config.toml
norm_place = "pre"
norm_eps = 1e-05
init_std_qkv = 0.0188
weight_decay = 0.35
lr_head = 0.00567
final_lr_fraction = 0.1
batch_tokens = [32768, 65536, 98304]
doc_mask = true
MLP neurons of a small language model. Each row is named by its layer, matrix (up: input weights) and neuron, and shows model dimensions 32-159. Each number is 500 + 25 x the weight over its row's rms, rounded and kept within 0 to 999. Numbers have three digits each.
A block is one neuron, or neurons of one layer that tend to fire together. Before each block is what it responds to, as a language model described it from the Wikipedia text at the highest values.

Digits inside years
L3.up181:478503458528526503466501503513483485489489500490467493489554480513518483491526533507502471521527486520493501505501488513481491470494504481478499516473514476506489464491546473488482508498500521485471509490542459462495487503473514460555494498525493447501497497465483521462502497474498493538531503511515487511517529456466467549522469514542485466524529528527525476566507496508473520508499
L3.up1302:476500510502560458412480505510499506485527473471491511508514484490489495477475491473480484547508505505465493479533507491521476544482520517488498501504525504483516471508483494510517441479492511471456460488533478520521489536499541507553487520522510509486505500466516505504527493513534508521525471515516511501521516499522476515503476505475506482523516515549500477486468492528498525500522
L3.up1337:522506481536510522484490533513532505476552525453476472509521531509523522487520499496516470514502512543499501521475480539495516514485441484451509502485510523471511477534464525514513467471504495558481452497504485507518498474498563480533520514538496523506506456476538516499501511454548512553542521508512501506503495546493455511465505480510507482525480500510498493502551556494500434489492
L3.up1981:488504454523511501500483483547493502484477549501534485525508475494527499509460501532515480503507520479496494473518504516453481512487514482514446515511514482519531489520524513487523533471490513533534489553530495459486494511417516526554503468472505476517487491496454495509481544494534502490468520488544463507479492462490529537487426471495494535499529528555518521489475528576492500552510

Preposition "on"
L3.up119:489496482504498508515496443503523462520545520494499530512515487504494506509477455522500513520494532468477461506491490498470501502458458493515499527487495489466506544534505517539461487478469517490525495529463496549472524460504469510493511493518524493480501468498435521491459541505511482515464482498501467482462527509505522451536528492546543521521526448526506462535511507513479526498529
L3.up522:517527502516495541499500518504506511551478504503469503518519531495520514509508498447503511493491517523474487510516543517475503535490497479470523503446492508497478498467515519507473531505497495490455501499521464499499492512482508498493543484519534489543507473518535525495499461472477513502491527479481511512487518525504479518485492522506559509552529483562514506497499491490448467563486
L3.up1361:487493477468456474469494475518504453476511486517518536532505499447498484532487483513481499512511495510530515507503482533512507500507522485509476488502491508480527508486454584481521499454495519489487501556509511487491546448491511519484473487493477513527525418465466474484492515468468509497504573513485501528491534489548511510485485494520477504496543483517481492483486495499506485563500
L3.up1501:478463539513511499526510490515484507487494534529523480506448551470542473505506477485469537505467500486518473511442507513460492508485489472571519523460489505492515491539494518533519486496470497541493447523473517505524519505488475515482509510523441478563509491489462506505429492503478477511502510499506534505501510518479492502529519555464524505515501481557488511540507528543520513480508

Prepositions and modals
L3.up56:498493506490502455496450487533507472535554494481490469507529501467499500487526477489472546488513506492498495488490488517516528487506488465497459502488518530499490538506507485482526474490469526474507526503472479531497495497484496493492518486500482479508507501512460492473483523509483482458478503489512434489446515464499505491520463539507520500519517506487475468528532552507491518533561
L3.up301:505481501505504465449464528518461462502529502438458468509540516521459507502543511478500518483509522490478518533524544475487442497468507506486504508531502494472498507503545499467500555498503523509479531494536440461513497520450539491546521472528494460510532470505497486490517494533494531518515500472509522570570488515499500519480479481548513510520500522496476488529490495491484462514515
L3.up1055:522491462531536462487486467496498479488515488495477499504501537497448513493478473444480446499475505522508499493501473515518518513465521496493500459518509536515498507448497521528542467499466479518512486528530478537511508502530482462521486456545505491510516491502503503486474531550511455522464482548513503537529487479485477487491540521527501461536503509525504436501534546474506478518552
L3.up1561:537530438517549512501486485460494492529516480491479503498496562473474526517507445490474523534455516519468476499500504476490529537477481479509522510481520519467504569506494537473504480461493488479516538500490498529473486481476510487516564445535504477523514489481452502486546520519531522527521498509518495544491548517499476508440503497525500485508488479527497460479520528509489450500471

N-letter word pieces
L2.up1187:510485486532508475484518473492520498557495537504476456508560478507457525530501482504473494507515495489485488535495518526514469493523486509533489449514487532475504487489522478499520517500463513493521464517523485509506513508537492515497505485482511491502523518493508512490480518531462473476481470530503499498492536470496492493511541531489511493465534523511492447534497465520466495526549
L2.up2086:521480500515520488495497528498544500513477501532504481510477509480495492487512465496501534506491507496494501522476516493502507519513481508505508472474520513497466498470523484508533477492450518472544524556450448544466492501509510495495477494490490507505492506516489470460500531455444482521484471531500474520515509487459474483536487550474514534516533514493519483479533520475507502464507

Early digits of years
L5.up30:471465486520531468478504477463475479502483454506510504510482551464532530504471530498492470496501520518495480522487545482488489521478456508520525506455522500498475514514531522532525451493519538516503491491449419480490519452512534506490452491501474517530478507493481531482498535541511526482505464514511475511530488539450536539461501512515542507505517498442513547498510547472498552518514
L5.up268:527502490558499482445506503510462496457530489467493500511495500485507462505495500478484504523479499513510517510493493526493494530462500428483501465486557508521542469496471463481467462504458493511486484495519519510526492466467473510553525507481504503539502485472515495483515521520479452520505495489499504527501521506476492462506526522458499519520468525510492442500487533493492473542522
L5.up343:426461490505496532433493508522485467494486471506501460517523535495458490488494503482488478482483528537507497470479495478513499548513488504520485504461594487510502495529462492482503488485474509516509492489478463520482533475505478502534537498530498547517494498480504511492505527534484502536539470508521512538481472480483474493496479504505475501489533461486507481506515523459500490534566
L5.up992:454513475501483457500507472535496504489505476449529504545462515489498508551507492501528526521469535514475513472503506488457484540474483426491488489509499514487507530511466532517495496488457477511474520494526485504535493497500492480534448484528481514488507522478494471479491534476516496474506529538460495501499539514459522523472491557502509531512507497478486491511520517521525476474512
L5.up1356:489485494501506426475503477514506502515446521476488464521513489514525474505478540476523496513499508551505505478477503454463509477466500499549477502481542532489498538497512521535493513476542504468483473495492526490525517444495489504501473458510488516501526491487512510443454524521542543531479526482531549510536505518473468503482484519520514497523492490470490487504509488535461477509497
L5.up1797:516474456548552473456491488491483485520508475496530516508457519489536516519489512479508537474509521497500460513477473479505526495489475490497519498466517527514495508481492498497531482523485514478491507497485446524522504525502497504500479525466473506519508493493530493512482540493543548509522494548531491487516517462463524484478513514497493457555539492509505404488468511540485495514457
L5.up2040:480466478514527468489390497508485498528543513535529531512519500504506536488494461458482527541482518535473491516489490474533524490449501492527492480468553508536487501545480492515521448519428495486445470482500474509481494473511479504523531476520484504500492501498531517491494491515472498510479480530483503463515479506483526501491523528480498466495517509488448474493543539534526444479535
L5.up2046:480481447486524494460454531477520474502495515486532457511486547486540490505496504462482537532468505541495513521505488481492473515449464505455503535474534499514468500509484486505526423484480579473513533519513477549520517496507465522523493512489515489489494491486488521480489522501489497508485469482564511515514505531452465529523518525469508483517480514507515473488532486516499484510573

"On" token and fragments
L2.up907:497498511570481487531483509486517517503541512497494467505462508520504530543499460491476472490513504517474499478442520498534531499448503518479520462453486490430483512501495542490505517489509484512478488487481489479470515497443477484501526545491486502485477481496495489497465510534474500495548495493534505530511529505537510499461519472505506496502530462522490483468486498487507494478514
L2.up1258:520505499495521488498476532485463464469526489479535514511501490504543543552513453476486465493492522487493509481519508530526467510508539495504527506488474491511491535491502534489441508489496499545466507501508475542491485483484543480484531492514516488476477510482452473507509534514535471534474473484511507472491504472393498485504493531511522479512546482505490490504495514547507498481535

Preposition "at" and split word-starts
L5.up86:509505519518516501499460526495474468492515518503508488489522548515458489487466460481503491513505512525467505506493482488464516475499512513479508509488498504487472460501483497526537514450481514499481473500498482494500482459503516453548497438504516460525492498508481506474463495552467457530545490483516511558496520476516476485496500491468465482483526497507520469492555547463525455452514
L5.up1196:478485465508487522496473519480520505560477441472526514532512530499486508482496508540505527527481535509494512528500522507484510517489529535511473487507537482506512529461517520492536507529453487534504511523516458475488553476564505471508487435515471464470506514488522508482506507539502521518507501542489498484528434503531523482505538503515494485532534484520450543482508491482530491519504
L5.up1204:494510492510545490489471554482504461519502468492456497499505504522505508494508509499522513523463521489500511506499537510510489523538496507493538484517512498513513476507457504483533460471444474540498495491502502495496500499497499488510512447486565482495485491442498483511505494484489469553477497497481513484509532508462519514521516470471533511531490473520467539498512520448479506513494
L5.up1252:499444529507527490467521509502501503489539478488483488545467533451486532480522450477491500451495500516528523488537500512532508497500513518497488519492514480529482489508541469452492514497481515485510506467468499476487520515494448538537502493548502466509491467473493495482503473465468501496541519504538507468497480439472456519445492508487493496522532495519492452503553516497478525508528
L5.up1451:481512497471488490474482540506554492477481480538518463522490522499470496508498493520504523504471529488518492520503539437512489514495479477517530477441492502492512532468461516428472550480484524499485494467542502520523470542534520479502510456500552486503525459500488482513493487452545505505498508590462479509512487453485511499512491501494506504506481497514491521518482537515495486486495
L5.up1818:530440502515519516481490464524553519488483491500498529515547491482478499466484500515509538494487510523499494478546495517446521453499501491554514538501503532525493499478473549458489514533486522519505486528475494529530501493508505538525434488484496503534519474502483509512474506482504469487540511471480473481491507456468516499535472561475506515476490489488512498508475536582477483571533
L5.up1986:501517538488534524480502470512505450544479506525508499511493533500510516505518496460480506473528488468510488513495514531531555487499499472509489479504491510500510514469473522438504506536499485470476494509517484511486501458512496524513545432580454491495534481467466534495472546524502436492477518501485494512501487507501483488544484504479496492520485535507476502474524561542500503513512
L5.up1990:523544487529499529470453536523502467553516533474507469525501506484538537503480536512506472493476505510535507515476537502532481506456521522489523506491544495485538486487527484485516510506470485477498469506494479464485503525510551516478513467535483500446541472512574519527470500542490482473501466520495487508485489471515483549498537493500555493517494484501472498504510534494526556525455

Prepositions before named entities
L5.up47:459481491495513487471504466521531466508493506471527479504510514490502472512471507506484491518470502547475508476485477483485538491511502516484498461526447560526507492491531505503521489484484532488496478489478489521537499511469509480473500434524480520547477502460525486484512532477534494474534487555490517504475543494467504500512504530480513495505527471512496503524490487513499500512518
L5.up199:483534490489512501494517457531506490511505527475500523509527456488540550531489545502528544461517502495497522484494468431505503481478506513487509517495495530565518493498505530485558501493461462523478494484486473504497489471462481509508460525529444475555507516500503494503498498496512499508491478509507473485448548472501498529500514532478490482471531517511481474509509513482534515503490
L5.up378:493459487512506457519495503525523467486475473515537490499497449476510485523490543489503506505476498499506474495490500472513512519464441516523495471493514520473510520513535503455546544528476501495506499515482509479569486502480524475477526478477481510551521495509505483497497495509509565470503529541478480470519493484477503520465459537486573503493519477485483552465499523445477497490510
L5.up485:548471501489497488511476510518526512513519517453535479502500507506538510491492506496472478491476507483492479442496494459543499525456477533489518527500544519496503481489536524498504504478484530481453474493476487531481512512476513526514494494560482480486522480540521505510532495474508506487496488525511524544503560494490495520513562504468511483534538469501479491453505541504543495506489
L5.up516:479499451526472509491424490486464497520505520488504504523464495498530498507487525471451526482521518520492530535471502506502482530500518496491499529447523530500552496524515521523504473499508531474504457488481476497527536500521510513453528503473485520484559489492509506493483493527485502535514516537504502519490521529480428540505525522499496549497508483536471481506494516517501496519500
L5.up699:523484484507515511500470478447507456526506473556494511518539507477533483503466525517502501477492514497507487489454524491489499518459509488516464464518494526458520478519487519508528453489490474464507497498478485493499555494512521514456547528517526515503566477526537478504499521519478519474525506530548484514499472479509503459456496512509507535465498502505526513455511441509521557522509
L5.up941:516494497474530499475460520518476489488514500484499512528511494475523493492473556492482524480459517511475480510494486477534483520462485537508467498519494512514534466509478530501515494511483493496504497475447465505501494563500469475485526538480480520488522480512506478521533490471545546478525471541513500454514552492494498484528471501493510540486555480473455516538449497531485506522554
L5.up1625:509470507489513497540463455528479473514527481512509490520512512499540493500494505487493510476489523487515468495472493525467503518474509532458492494513501510507495530526503543520518480455468483544530467490457485503494577473472530477472478473490520493497511479526486465431482493501539535506519496488497508488503489513481488550431539500486489495500530524489526469541489517492523511509527